config.yaml
d_mlp: 384
norm_eps: 1e-05
qk_norm: false
init_std_qkv: 0.0322
init_std_down: 0.0
lr: 0.00622
beta1: 0.9
lr_head: 0.00552
grad_clip: 1.0
decay_fraction: 0.665
final_lr_fraction: 0.05
batch_tokens: [8192, 16384, 32768, 65536]
MLP neurons of a small language model. Each row is named by its layer, matrix (gate and up: input weights; down: output weights) and neuron, and shows model dimensions 0-159. Each number is 500 + 25 x the weight over its row's rms, rounded and kept within 0 to 999. Numbers have three digits each. A neuron's up and down rows have the sign that makes its largest values positive.
Before each neuron's rows, "fires on" lists the tokens most often at its 100 highest values on Wikipedia text that the model never trained on.

fires on: "yl", " val", " intro", " Franc", " circ"
L2.gate251:519528543500485538505463476476471558478497470466471528521518490507454517472521507541493497490476468516548518510505498523520532466483465521490481525517558493544527428508475504500475484571514531514451503506502513493462494500487512496518495519513480514465489510466441519515483493497471503523469523484514488451482501488491492472504514486469508476519511554484460470461471515480514458478503497521498486455520475480483478468499474514493524513492517489526504502515468534496479517502458521
L2.up251:463484508474481467524540496530510492517461505444513549514526455514520491453517499539503480490488475537497503494494531495459483512563547471504553473511500523532474476537533527512492464536489485525481525482480476494488485499510512530478502508515510464509499535483526547532463478484524497475477435548516484525501513486500521539493520478524535494507498497509496492503518469521499497521514531542507497452476509502518480493517460514501508522478494465480517495507486484502435546525467475
L2.down251:480516484455532564496452463496518476471526523485482495550488518511466474509471498500500449463510506521528474516498534461516515550472528482540529547473491509485523503497549537475489519487539511508503517497479455528511526489471471496499501505514503479517488481545489508525503514516497487559535517516511526487495507462499461470513508525521492461521564516494516492529473559501503474516481498496461513512475501538485477523506489507471471478481516522501492520491485506459488467448468499

fires on: " February", " January", " May", ","
L6.gate333:521502521541465505540538540518511492509502483492540470511500478460514513534534517504487463510525506503485531472527512519511549497486504467489531553517504486499509510522531485520489519460484482510503543488510515466522513529526473525437505496459492539493477461491518532456497533519468481482543537466485479522470479465477538516473486503523498535467440540539497484499464472561504518512474527488500530492502497534498445521497516533508498517484496469473494495486484489505483498526463507
L6.up333:515533512511481546523498524524488501506538521511511470463493520466516522476515479492506470474498484506519470516553488557502513493520531494514477458553491505503499515541516505491467485510487530463484535505504478534509491482510511498480474499481468529529491480464504488475508495487515502470523487483485488467551480507509514535477469492527483549558528492439522495484533508551504482511512482443506519516500488499480524479502545521532560502489517515530502496450518469570534525534486513
L6.down333:501497496484517505479459523522503507486539540453513525462510520480481472455452516463554500483510522549528504506507489544499458481498535489475458456470542492450517503519501495496479540501478477519508512528483481481516475509475498469466532472498528498515515533457485495532507526538531482498470536506534505490526564553498465521512491491495474469520475501492488489492510506527520517499536466439472507502470505470517498483511531508502451490502495532492503510461529459476483502480475496

fires on: "ines", "al", "ary", "art", "als"
L2.gate364:473438496499495497511499516445530500528514495454488495482509504526506496474469505499472495514477479550504503451515528543515494529463504531458475485458496487520536514465563520474506527471482495475512518534521535527549494475538539487542499451491504531523485508505528459493482509470496504464491500543506471478467464492463522491550535511527486513513501460460512514482498506511495497525497513499517540497470508494481535484482485497529468521517491533541527488554535524493506494482510524
L2.up364:503453519499504470516465531524509447537498486528487519463511512459554492497418490487543476493504505480518537530508505489529521517470504494461461509513444497489489478508486479473488506495492518525484466494436491528528469495540498460519478490497507492524468509510476480485499478469485507492495502500550498531492486537457484460452512498506535534477494495527482468545491485518516485564517494513459496555470485506495472517479482494501489490520475516532507494496543463506486503525519483
L2.down364:499536486472498525526516528512511537458490498491512493530465515490472532495531506479559470508505512477493490535483484491499470456529515461545538488522531508477506507530470510525491500475455496501534505464526488493498519509490485504441519562532522493522500456489467507499501477503475518520526504490488512461468528492521493498478477502479549478518515543499502500541465476492540505445510476468578480479534505538491466520492526490510462519515512496473489519481439515472487502517479505

fires on: "r", "s", "ters", "ic"
L4.gate367:494506517514474528515523490507472529492484460494473524494484483528504472469476533498505516554493538528500495518446497526509486464503542517493479531540518555458501504510487519499474511513499517526499433527460524501517505496540503529503524491505509509490497496497534519503490515566467447504512484484530496486496522545552442497491446476458505515510511473521510487544502525518483469516495524453487481497513515473507484498466451487452485487506470486497466470485517515464452508473473487
L4.up367:516530510511491522448513522494482516527536495540475482529466498514508463486474510472515498540541482496484498451495532507478550477481527492493485491513519536520490521501495522487478489522501478565479457556543476531498465486534531482480524503516539478523455527494543480506520511549492503511492503539530490516485484522514527496480424537464494493522542509470526513518490524522500487515501501443489468455489511496500523501477501483451484498489498496513445474481525503499459509499478491
L4.down367:491486493496496498523505493555495513473488461528509517475505514493494481512527496466486498505486547463502502493462501501478482488473490502534499503508502497523455506481498497507523533476493499428434493513440563479458478542463495500525490482518527485485492499543471515511498517540513517513491488510508502493517520509520524519471532490499500558482505507479474511526465484513477549523545454459531509495524460486515466507502434507514521475456518440494466517474458486492503538522496490

fires on: "at", " num", "et", "isc", "im"
L2.gate193:536508464523484469461504541464469483503520500499463502507531508557495475490460528491514499516542548547499551498494525477522522486493527457489506483516530559468547474493503530497499524524501482476515486511511476501498513509537494496500519481478512502520520526500468525522519516544514562527524513509494510505499502488519516489506493480564510446501472504476522514502529521532471504441522498514484485486458482476478535505501467496516515461481517485488562450505494516496444481509471489
L2.up193:498528480499462501516514533496483480481503525481501467506510546504512487490507467482486516476521514510479501482449505496484489465508513453497487477496520521515498487529461534556499516516538517532481562517493524519499502461510502480520567514490483462512508493513491488507471526521520504508489517506494526506499512507448507495475452501529466528522485508517488492490501483536525525492500465510481510531494463431449523505465485488495503551432474521526530485537463548506459496453458466
L2.down193:537492509471499512460528478458501527476508450487473519504506489484522501517482560483503495490521535505496517526458520446551526495452474521513529468525482518517489444501482536475487537536484499484472419494535492498451489533534530491474488493496508523542494536513483525494506460474490533490483492524484509529457486493536501475504519496537503476486479519488515505502494497498523503491495534549496499480455460512517519501491483526524521483526545507452472513479494497506462537482495521

fires on: "ot", "ide", "ive", "ose", "ared", " later"
L2.gate345:529500494498517464466446491512494501531487499504516497559530527497460508524506509522502509497560502505472454486555464547444510525472498493472529493483513504512501486535474516484469511564515494504526475490489510444471504506476492485509505498507503477494500526505503406512547486546484480489517532456538473462528525516528492513506523477518504514457468501461522485503491516517498532509522533524527510484517493525521518473472485532495477516514506516491515480497519466521486525513464534
L2.up345:494505518501483461476456537522509531504489498527494470497526506522512500506502499533506498460530495516495483474557524508494494511534530442521494506505463524521489499469515492491494506566501536459452503493486537476471492495516488513476538534539490526494492520468496477492510543511502493525478538490509544471488499482528489548453484503550533473481476522522534489475506522501504512460516457450468519490464456507503516503523472548504493514521524528505459451521481448499502499539527496
L2.down345:508456481534473528520524467474510488544514479508575533513514459484464519513516489492509489526519490518504469505509523525472487481502498530469489461492533504473486494496492531520474471437471490502499485500535494551456464495486543550530473494500502464495517464515481512444505509527511450496537525513539475500534498502465513455499502507508536493483514492497477482540480483537539496553487510500490500516517510511505464549504469473495518461497494496515513527485550507510534481462512494

fires on: "en", "p", "ax", "iss", "ent", "n"
L2.gate185:519499531536482499489500511516492461474492515479527519519478515517473492481561524503473571508515497509464497502480493485515467526464506484516496524537504506500494493481518498518498505482472543465565514519473507495465529495500539494484531539514463485494514501536482474473538499486475444467545536494535516519522479567523513514470512492554484505517479481429494501552490465522514487486520526491502506525528511491492499494511477516475498486488535508521523516530521504498522464535517563
L2.up185:480505490477534502470510512497505520460488497484518515520512488466537519472533530540522513480476542487455517521511437490536460559502489481494473453522479533475493484466511500515507495491458529440539502466484505489501481515498498493510529520530486508498497548495493470490482480521516466426501480503532509510496472507520494529514491503507549503498514452531428548503491503465538510522500503501527536508526516522474508478524460506521508528534512534504520500495504519477559488515484497
L2.down185:486514470510519523522474480529490495541493507545494513512538513465517476537490493518438492482510470479531523497457467522515510518532471481506465497466510500475515478497492508498468479495525474487502461486519511496544476489511504522517540447478509481525516514493498493518504501437500552541503473513474461529549496458501484494460506485522473525521462489475488468511502527503479519484473466503506507512494523474535548571473532500493534473494502567538475542490516504520505486523529501

fires on: " be", " Be", "v", "we", " You"
L2.gate223:501496478510491519498503473478493451539451484496500499544487506506518491484486484479435479497547512479506503513425447471510496533530505472511519517505523480523534480512496479530488483506535502519500540480508508534522537515521518475502492490493479489464483510497501501514490494523499527482486517514477521509461490439498460522498534476475507507520547512488543496539500474473499518496502496513514520497527522498521539508549486572513538503528537514499477503503464524540541546484541563
L2.up223:518525480487499508484531506519533423530518523500457503495540529472498526551468471513474498494521484460499475506456463507469465462517511495476534517464462490481546526509533543494494508537532496524477553480558493546491515534496529488487541503554490498506466500486435493494500500512499503501500471485528476501500486511528501490533520476532532468521519501495480484525516511498491507494511502489504497511506484485525495517523483533552471508512496515509492512532450474550539541487486517
L2.down223:517524486488491503498486526499484509468465456492490515491470541535480520500492491530525485518545478476456509505473456542476499499520478488477493461491479495473474485510499545494517523533457496526490464479516546500467511485499504517467555512474515551481488476472503501516483496500532491494506527451467507520494484464486491492516480499523527523489528557509565496470541511488518527502460482501543497525548522535490454511523500515532464490454483522485515477551480482510540499458520506

fires on: "uck", "umb", "t", "ant", "ar"
L2.gate196:497493509524485522513532489454460519446524527492517502527552491498477499488502523479535550501494515506501479466519511509491479461482495527452472513507513481510481492504515490514552531514504559495566484479522506508507480504543470493475500500473509517474546489473494490501508539513526506473506507588513513488504552462495499503490470458500500507422498461485539486521510513516491514476470490495515527493497496500500521450465525475500521508492453472499534524496494482466518456486499528
L2.up196:522488506526483490497504538484501523462483522450469492520468494480511515483534507465503525518493505482517524443518524512483499512485527485476473468497489530503471474519471514523522482519468496479536453454452450494508498521502510509552494490527485512482550551488475473504505491502520508470503486524489507505476540477478479526539456495481500459458485456487504514492495547511486529498536474519527531461478561529480504489494505490502512470506526489469547498530517515507564461498455514
L2.down196:473502477480466472514479529485458515562506499493547523476490507511488565514481497490495458514535489486478494541454501469489502479511465509503508500501466489488526523488512473522482492491470491497467541456491515485532494476521532451478536466520512489512462472504506548473466499524473518520497517489449459515535489511553491474496527507517463528530510538533451471509499491507529497468477530480490485536510526475525499530512511476526554532494506488525497515474508447522488514533518502

fires on: "s", "its", "ines", "ings", "es", "ations"
L6.gate9:482532501530478492529506488477491493492523510513503471535489528461462514482463511473488472504489466495494552515509516456489523520491494480479517476518499501471470483499522510510507552511465492539507485485462550495484535561523487491498546502482552513483571503478487527498494509509515461463522473523554493545465490465442474502503527500519512516525523531493511528484526530534485508532486489509519525487480471565504477541495494488465484511461495461515526532503503480488493521483523532
L6.up9:510536461523512516483478542508513496508489522493504503502524504488495481502460482504521550520509495511513516469495516443441556513530505488494519511525540484520527504514492505562553500477528515503522513501538434464501528511519491496458513471489508501457523528489515502499530518448550503478472489511532581508536504513492528476506520524474522542525507465490509455474479510506496492519526488476487497507494467529469515449489517518494490497494504518518454496510508508497509494487488429
L6.down9:517500498495528498543496494506465496498520496498515507488532461509438508523471484486502523500480514486519462473457515494513486539520484534486499479507464513475495517488477484519461518526505477438498519483458505538519506482481475524468516495480486524502511510465485524458469525490474474526517473523487476535504545534525487534515515460506497474514510548524547474508493452537531529500466473511477495469468497496515509468560487519463446466530465549512505447513500513523487491494467531

fires on: "m", "im", "il", "id", "ug"
L6.gate321:536494482530511504499439478512493511516507474549545494471525502478474541527456508472421488513513501510563507517508524512479493491469460514522503484546495469493511501495498481510516493517522533497508517498521486489486469504511442521497487501530508466524464532521499502430505504500508486440502491506463511529516532485510516509480506510529544475513483505496525463567457477529494476504485478450505517493519468494482541533489484538468492483474550490459487512498462502503497502512496500
L6.up321:518479466456473450523465479539488524517484516483461456510509473485514523503457524474473460449493495520518487512505540473499488469507489514502540512492523495510504503500536511504502478502476525459535502492504495462461452538490494494514531475478546454502481514523528506482467485529531517528509481548536509514483497506511500484502529499521490474522466521475483461533447530522510509513477495498505480517494466454474549526500432525476490510473489496482488558484519494520472508502459476
L6.down321:520493505439476497535513467495532477510512467435494550527494521520515508472503480524490488485489529470512466514492474489458520493497504516512437501492481501487478511477499478466544509522537521475540506501490517471527539524462459524504461559484499503503484529476490451507451538479493509515525477532544486471489491478501479480501520495510486516480483535524528524462474480505467519453499480520533521462462486510468529493472504463553538503499486508489513496534469506486504520486498469

fires on: " to", "arter", "an", "art", "ow", "re"
L4.gate294:525535520515465471482514488489510559489528483543498529487512534483489490515474505485455493478488522501523494494493500514514497491438441464503522478496499483487513508495462495537503485528461508508488466558467464500474491525483489510571495490503514526461510497544455476496505497502489474447482514475507498501484508493504484534494494511520480476468475466433486472523505501502504517540535481503499511494521511503486507516599549509500507521507452499504535525472517478504496547503484497
L4.up294:503510507538511556498516487462510527520528479488506532523503528523481494465495530534487456527515479487503503498491533500449482488538474537480496506516501486464539454443497546491512502457500468498480504486463524485493451436486465515516507496536525512466513477485509489482481535447526469479495502476510511499525494500511487520510550496480476476517473485495497498518497566502479481522510458517538496525508487525460517491509498449482524551471487462509528501512473544515540531509493508
L4.down294:532492508466498465513491481497494498483502485519445510453522487500479506509562475479497520479543536509475459470482491502536464518473492476503495472480521517506488525512497513482497472504510552487457505529516566462443493522511491553485475501512513498472470504495496482524496477559470496502451482504452542537501509506534490503518481477513503462472539562521495480547519486480476531510497526489495480530510503477509515502455488537510520468553476489492517490486458506474534505502496510

fires on: "y", "rian", "and", "id", "ap"
L2.gate256:495512495494478501497534519472513532478498466463491480500549484510544465477503481494514458518477491523539506456542498551461470484521535486524560484467473492520488493472529558510491527541517500483496525489515489535503471487526497517506439532501507517544478528527502521518472493550501479510487443477491502499474502489496493515499528499490519500502552522525504549497541504493499501540484497469525496510504500502489500465487476556466494450461472487476534526508496503487553512539495496
L2.up256:510485487469487539497459453511465496505543441492542498485480493527512469461475541537504449490506501517506506556483508509522543478522497508493503510532487439448469550541470524497513560481494471499543458499476519513484479509515507508476519473480450500536512530489519522531485495517461499526526459487481516522512494528498492520501501491487498503483491480553488507538482512465512466491482523465509534501543528511487512509497529527481506517521509501487508523464513470501531532510539507
L2.down256:505515473464469484481457476498487505508537507525519545481455549461507470478509480503483496506482493480499512525475511514518501515478465495540459483508500481466429499538444464533534481489458482505531504541511508486490519513498526489467540493554526513509492512484522498516517514484558515525504539499496491476513502534561529519520524467491467498475472507493483470507456497516491502456480520504494521543491488529484476442514486463493499536523517509517493445513499481480466514494490531

fires on: " as", "it", "born", " Preceded", "oman"
L6.gate15:498449521496534511499523484493464491496499485498492510553524497524459551506501520521472501498508498504529469507453519489532520516489533533490539550458512491495511498517494530476510471475501473502488529442517545456516460482508511523499520501502490516512528478540498509469489545482476519492502507504514469518516525491499503488495501481476502524497504455498538499523529544455460497493534487459520494493498554496479487540470488572447536485495500469523495464460469489491466481486539540
L6.up15:479480476498536466532502491432510485537469519504489515509489563514490515513464489443537502493499541481478525546493488520492451502514529518460494500503481499510500545507506532502572498499496494492471495514519495491474495500528521510543492500477452489537531486469511491502539497489478486470515506522467512485453514479489473481524492475487476507496495492532505487504494514460461475496530532496543451507460525475485492503463503522501478503509480470504479543430531493521431497519493500
L6.down15:484513486522504515542450473490568492499514485501487481519471468474528444531522511484547509502471518480496489488504545486520508498496497504518510504522515534490491454491540472505506488509507510454463524501459449461475516483493443497484493475504509482492490453497488456543496462507471479512508468554538554504454483499504482464472502500498505471478481485558479518498490496523485502470509471454492546496526493509496524530462500488535513501422533500513497505511481484506506508505493489

fires on: "ce", "ed", "ine", "ome", " University", " cour"
L2.gate248:523512500462516530498516538536496518495529479518507533486530557509473497477494489528526449431512487485473473466487532470498548501511495479480503436542523481486527504470533506520499511540492463527545527514506547520477501467507520520486514477477491502510521480472452552503486455545485542475507471474523489499483491513484475501540537519482505492516500457483525521502513479525493485510496507504503560489525485501494484513464482524496513521502429524492495500486478476490449505503498495
L2.up248:492479486513481476539489476482479504458495501473505497499479500513494481455463505474539551485463493503524496516477512492468483480498469492499473482499486462519526459499516524529501528508516422530445518500500479511551464481543509513532475472502488517509535524455478511485543501492529497533503512459488512463484483532468478495526511489502512480514501501514485547475535497486484551479492516509522520483506482458528535480483482566554477496519494499515470496459441511511520525469485522
L2.down248:483488470478548491450472480466498485475515498484487511514514485481529514532494507504462523515524526519507522524511429550491469515498525501510524530488524497466489499500473494474550482473484529516479503514512478512475513506471487507508513519516490439481476481539516512506475554498511485527465501503522512520471492469515545508493469496527475532492491523495524478514499518530528454512470466532492485516491564549496457513530461510532523497503475478497479506586524481495541484516516465

fires on: "ed", "isting", " north", " west", " south", "anded"
L4.gate128:513455512478514494535491480499513503476478475497502513441506477537475478506497460519408468535494554487524484504530516474502485479482479492458470482494494473533500518499480544462533509488449489494549485477447556488513517502463528499489556492494490528463471491522538511502507538492491522496480528496522479478485519502488511455488552519511506552482492492483468505520479507525505508490490484496514519502466461503513489447501497508488516510485489546477505492532538516525491521483478467
L4.up128:448499492529523453548515521548465484511504473485497540499483507482530513538511492510489486488461521520530568485529531506511471477507534529511489489491569500478510525475493472503470473529476509513472478500491470501511514518504506473527556524532537483510478522464488526510497515470535457483449463498476528510506479490526503499488483487460485501496488484533510477493496487532497485479464539527458529496441494516496492509557489486500493487546521530541491466511516483499460484495518523
L4.down128:496492520537485495467483497490496475522472526521468507545437519521510531491489548503527481517504488507463504521563498452496535517505540537495519508472496465482490490499480523510504442487510522505476542510491500520457468537466505478507468515470448504483540478509495455457483478497479511529476532474490494498526508505508492470483514498503553518495524455472468491476495513541552502508520476491475515502497517474483480480481532506471481516538543509546502471543453513496512504494547501

fires on: "re", "igh", "eg", "og", "b"
L4.gate374:521440491487481516474524477497476520489503460522504521523504464540494464454517505491525510489477491489512545504475469505532483523508453501536500525500491496555478501500513481460477523497501557509486483507509513504496482479532513507492514530518517523501485523524489548494484536494486463434526505495508477496501545473558516465519474527498506481544512501469481492531489528475516495544462515477518569465494503505515522552490529531498475491519478458495491487525505478458504560481484524
L4.up374:457508524493475484500510501511486513505482527508501509525478429509473459509509516492534498497514459503484488519503537485510478500511500492495473438481576520541480558448459474448513468501520528489477494513484482507504540497482492512476500516479520513490497497489547474496481455533486524517459507494527491500466488535509503518506476488485461510508481482473474515504467507546466486454504497464500518499541573473484454488524488477502519501511543492484494544497476494490530507449494489
L4.down374:532531493484440481476482535524470458505496465475528508476530495511496568521460531520519529515430507506516498543516476476483498512532496512471530473469507498493486507491512486485485498498507544449486478528477471503458495511458530442511515520507536466536493487481472478508470483485531519520521477517470486517479488462561546530511487500484503485507485505508511460502495496515506513569504536519537513467498486527538499495504527490508482490499492489526484530514538541518505517518525492

fires on: "'", "as", " or", "ib", "ab", "f"
L6.gate178:534490519456505529497471481454479510509518510473445496518537504475534519526491515449505458476487526503485506489450473550527496478506498493505519508493543483470509557483497492458471534487560510491507497518490490443442498471485456497512514465517528475523517527464483511534510543520502553516492470469511492514491475488466469527528489471500487503492496556508519496519499517497511504494545491498503458496499536500494483501539510499483474510501485462507522520537525510482546554507482503
L6.up178:504477504507499516506497489484543470461505504501518512531494550536526500512474507489481471539433591498480513425536507536480530482496500500477484512490492461496485512534489542503488531535484501515550472494488489469502504487512539540479465515530478485458497512476504482519482507458536492516472512477494520451493538533524491530538490444526530468499524513502501537512511510499545493486513470517489492470504532499505512458482452496510495521537494519480511495511520519492481521521503513
L6.down178:539468527503486519531527480493552475500472466473497503465508475506502530474488503512478511487499458469514520493535523492535503499481498489506470467486458498503452489482520475529509484525467489506486467507536484509475515525514492522489483513503543499453511479467519564460498490417481498510470498492521505509497511455510495522522500499493537527488492491503503513432524497498479482523520533461476518462442542499489474510490466522513471458454489457565531494499492516476519494492494504

fires on: "ro", " However", "p", "at", "st"
L2.gate35:542492494507462516489525547513476514466525442537509500441525480489468519493509516470488540510494534491476490505448488529505481477467509526481520507505480482511506518472512500494509531506453476488485526494529507458508483502535484531501489492481503488521484453469548505507520492535467467471508503518492507499525540488548501497502479464458522473488488489503513497508458544532560501496494562520496558518503501520518515500480518465444495504524487509507512467524453483443490526510528486
L2.up35:503508468481493508483469532494510551461524508485528475496528490498464549510527473514514546469521477439505520526493510487507486484468450496480531510488491460483518486498529466489449478497512508504501506480493516447458507480525502508548475524525513466523531497498491490491509514533471504500509489528490545501475485515531524502519529500462487487460480540485488508508464514500562490483488552497491486487487522511516529521452506457456514511504496499540463505477525517419529531506490468
L2.down35:483493496462507453470503463455490522515492497515477476522500458429491534499489440468501488494478492489526511504512491476528506456522476519520465480514493503522464500484508486470495458485561523496512461492455450486480534459490489461499512560477500480485493571544512522499503502515520524530497509488556498519470456478520508473474508514530517504495501536503496477480500476458514483493491493494528502516475521544472514509519478517525527539536492514459483520477514497487532491474497484

fires on: "ers", "s", "ors", "ists", "hes", "ose"
L6.gate170:452498491505437443497520445436482521544523501489510494501505464492522525466486520486553464510479508473468486496518520540513437456469499520498545482510511459511483499489507519468512496496480558507521514491549517482481493511512503518509462485532456511459485494508505509486491529517496474493554490533473509510486477493483488526479498491528455514476517515479456489475467507493506510481478482515515476515461522511519484501525528484481442474478459520499470484514507490492520546492519518
L6.up170:455499504541475503489501493503490493518569475462516507492495473457503481479508543478554469498520513504523502516539484522461491510480479495500532522498514459494493515498500495507515474441464565506518490502510511460493476514472481532477542517489489492506504488516524508551557460514500463468528481507519489517501492465486531472510544541492506531480499423494514519464494476531524508534502510521533497493483470543520505477476507508493452507462484530548519518536501496508505508499509537
L6.down170:474543492470510485501493506500519438512508490493517486470501511494497488432504512564532473520512448508494522518530518480461528464489512480541471538489527485526466541517488480497545514489471472529457476488505493516477516499465531491510502492535480501470493481484532482472512499501511523490555509544546527511488504501530528479527512521453518484493517412491480517474495531531519505498554461497473529539519536508504499514491481473494483472470475517510510513511494515494533513503524479

fires on: "–", "ow", "ill", "d", "und", "et"
L4.gate200:460552494517500448486502518483497462538472489496472509503484495487494508511475493516530460523476498480517451483496499493502470571467524480494542518520447525514494461500480455480509479473533480502517484513481435541500510470474519468479524453518507543446486499534522498478501470513474483503505486462496509502474468520478533498483482532493493506472477466468495511463500526481510518511526476553508508539527466521516494509494504527511509453471508500459512471486512520516525453503492461
L4.up200:491529526523483511480518493511490500558492460537480487489471519508511545495455499517472503474516521501458529476498560517476471519453468479467488492514494513517474532499478480471480460513491473499511511505474449492517490504491503477486465514533543527458503493474483535517465461530510478489487475467486544502481482468502481485507484486488430535538487493460527516523499499473477516472521475528488508524450505488504481504540455510538514528485500476556507503521495526528503482554513471
L4.down200:497496499515485516497488449538472500523474494540505497496474481482503452533536485505493506510479503479490455497454524492493471501551519497489503479467466503532489482499540479495493564506480541513499485499490518504480484528512506458521515463420513551515469474521518463497511565507503450479473531513490508509514495511501490521477508473523549549462506475537508512506553497522487467532483484489517489462545461495506493508503495491497487491506567536516528479509482495490506523467474509

fires on: " by", "ul", "il", "or", "|"
L4.gate83:496466506514509498482483518497511524472501481460520502477512551465423500533501506498472520564429483523518503502519511509500500533452502522490463478511499542463489492485474491502507500466493471537478502498457523475486496546485527481490489577487477519486480506518501512518501463529499528487514515493503538472478485490480481543536481459485536468481474483494482491471529505470494502504481471485490505520541526538517490519520469464503477477540525493480483502478461506513486456479504555
L4.up83:510476448511506491494486512486548503481526517486508521499523497473453504528521430480493466488458501469553514504562515483460515521493493537514518508467510561520487511511488478466472507462502498550526502516439494460490534551509466491495502573456512495485512482489529488522489498486510539501519494558512452506531528500495524543496507507499505481484487484499506489489513469494543438501499506498457504483527494491487515509515525525512525530460524521488500520470498490510488507513499510
L4.down83:517492514511516525480525481498492474545514517515511469503497493528473535466558495482517482497528514528494521511510517489518506457455520464464550511464504487500477504518486565551531492471524507479530482485493437541493512461524511497519526523519525480470486499467477516509519534506496511495491496431477570494494503471522478488456537526497512522486507550500488473504457514466493511535496476523497517452470474477523515519486497507503515516475509537513471453503507506519491545503475478

fires on: " is", "ers", "ors", " has", "ters", "ists"
L4.gate139:499497497451512480515509509505492487519506409527492514473507521527499453486513490518498448507479491490510482497483479526491515530475529536505500500457519522488435503524484514506510506469512510510470467472492465516506486508484504457561508507492496514505523498515489503503541482455503476483503490497505489495490492536482505495453481496525467525483508477512451483479486475513492498511545455492482512581478543488504496486552481496483496484429531476524492486516490504481476483504518584
L4.up139:475503554500464459520497522521483503500487503524502470456511521472538524468526513531498508501475517493522517532499523500510516535494483466485497482506513515510497528513491516459521486519491531487509506472501463490496518531525469493516522551447460459503483510523515504520529485476559521476500522476520454558475504535484527494447461478525440523480519479527432518522492465491503471530466537531507507498459492474523525507522518495483503519532485491475459489512548501522494500521489472
L4.down139:512509487521500470512545483511530452472506452470506520533514496477498469503470463503530429520525481474538477489503479460487485476504479537499498493515470516481470508502505464559479536481496502479495476481456464546519475524487546505500492532526518493538513509465507503460480501476502456530477467562464503475485518510505511498551505542560506523515479455472484486449461463481521512507480505488508516512521517514502511484510486481472475503507497481505516536482507490498515504493525546

fires on: "st", " l", " |", "re", "eb", "E"
L4.gate8:458463482465491500489506505501511528487498500499471489514515519504486490488511501504505498500477503526452516450450534494505484486493510489485486481532488505531549505551551495441499499470515473485497503525487505505503471472531478433490550497489487465496545505482469503503519546534483502499470460505493549456491489496499501488451470468506517516500481492498481537529487511505483457529528478524539530510510495438496494476484487486467519514540461427550501469507488490481525528527509477
L4.up8:515513485505543521577495503458472505502465480497452519486489533498496541490551465494519508524559523518539435475471506489495461512493526478519506519529493521507500499522542498497486480504483491551483528488468533543529513438506501485553486533490523491468527451500519513528481484495553515524515477470501507511474486507496482482476480509471506466460512484463512522533507492536485518456523463508526495493469524495472511490472509504505527541515506486488511529493496497477472478484465509
L4.down8:538512459519503510504506499461487501484479506510508483476502521508516492533527486493479515527483478497527459563474504561520542535479518501530521522463512505508502453485466516494481493498490484534481470497481522557512512483483493512515471488543463481512487520525562483512525509462519461502498526507505543512510483483509437468538510532489482501503529516480488496483547517499523484485507522516460478512486531506493491454471463495485450502522514546543539475488471553484491475488540468

fires on: "ain", "ade", "ild", "r", "ic", "ument"
L2.gate195:471514498517494470518486537536501526478529504486487495515509500466576489530496542508470535504520498512509485461548489523494541502497513480521506499520467504482498485517493520521543497521516487516472485544480505502498523498520529502510525526507521556468510486508516485490514485519527455550476524502524485513477559557515501486522469511528521524489502449510467467456482455525499520477527469524520446471494471538533510530441514491520518504507510504477496504485453520544545512519495495
L2.up195:491499534514559535469516481504493490500482507512494506489541469486517535548477511488475489525500435486496473474514478522475546525453484522498519499524502498514517500534517454491520531466562517504451465499519514453490538503517493506469481474533517488495493479528501522484451497486482460487514467483529544489474540488493484521479485501532468491490540506494537529493463512495524485477536500473506554479537499498511525468515491491507457533495538483498524471496487480570498477500483485
L2.down195:474505500545482505481497524499485507520511510472475490538509527499518484534517539510510488495523551508496468490495523490464517491462484498520492485454536433514480561485485493481515530503492433468485488505507467528512502478537515519536518520525517517507473509516502499499512496526480458484483536481476508490507508558531522462496534522531543495482451463536497507489447552524483484465532514493551515497485485531458475506483477464537502502505507522489461510508529520499530541498474474

fires on: " in", "|", " the", " was", " by"
L6.gate124:490503501496531525510514499512499510501449504456491514463485514466489505480503532485490466500460522526460491491489523452452492490470494481519512523551488494516452472525495501498470480502554450488495481544500478514475514498460456494541505508498503487490458489489485512477499512536504534508439501491489461494535468505517481444484517498526475478569507492474503478472483491481514501507495501470527494530469486524462491519481481546501489556486489485566514476487498513490513543534541532
L6.up124:526497519525522569503476474518479480498505501492526503495501513488488531542505504510537492537471490510495486479506530518488494491455484506502495503485437494498487492526462471498507479452489507499503464517477466493484529433518496484513519491469530513487484450490461493532530512496508536461514492515479475505511533530528540490531544527562524529482512478483472532513495500501514449524472516487464506459482479514466536512478554487452470542487469468530497506491474487492538535533499484
L6.down124:523478505502508541482513485487501471458504507497524471524480463511490466519501499494515494484498492542482501543468480502481516460470511474512479489470502513484498500492515485465521496497507470513571519528497333479496495551526510510481506477471506510499502527527506488489521488428518492472506507473506504502503515504471488500498498479525497518506510511532475512559526486525505518474510524495530514508538517541501494501495483477478498489482490515517503502495520536506512477514469463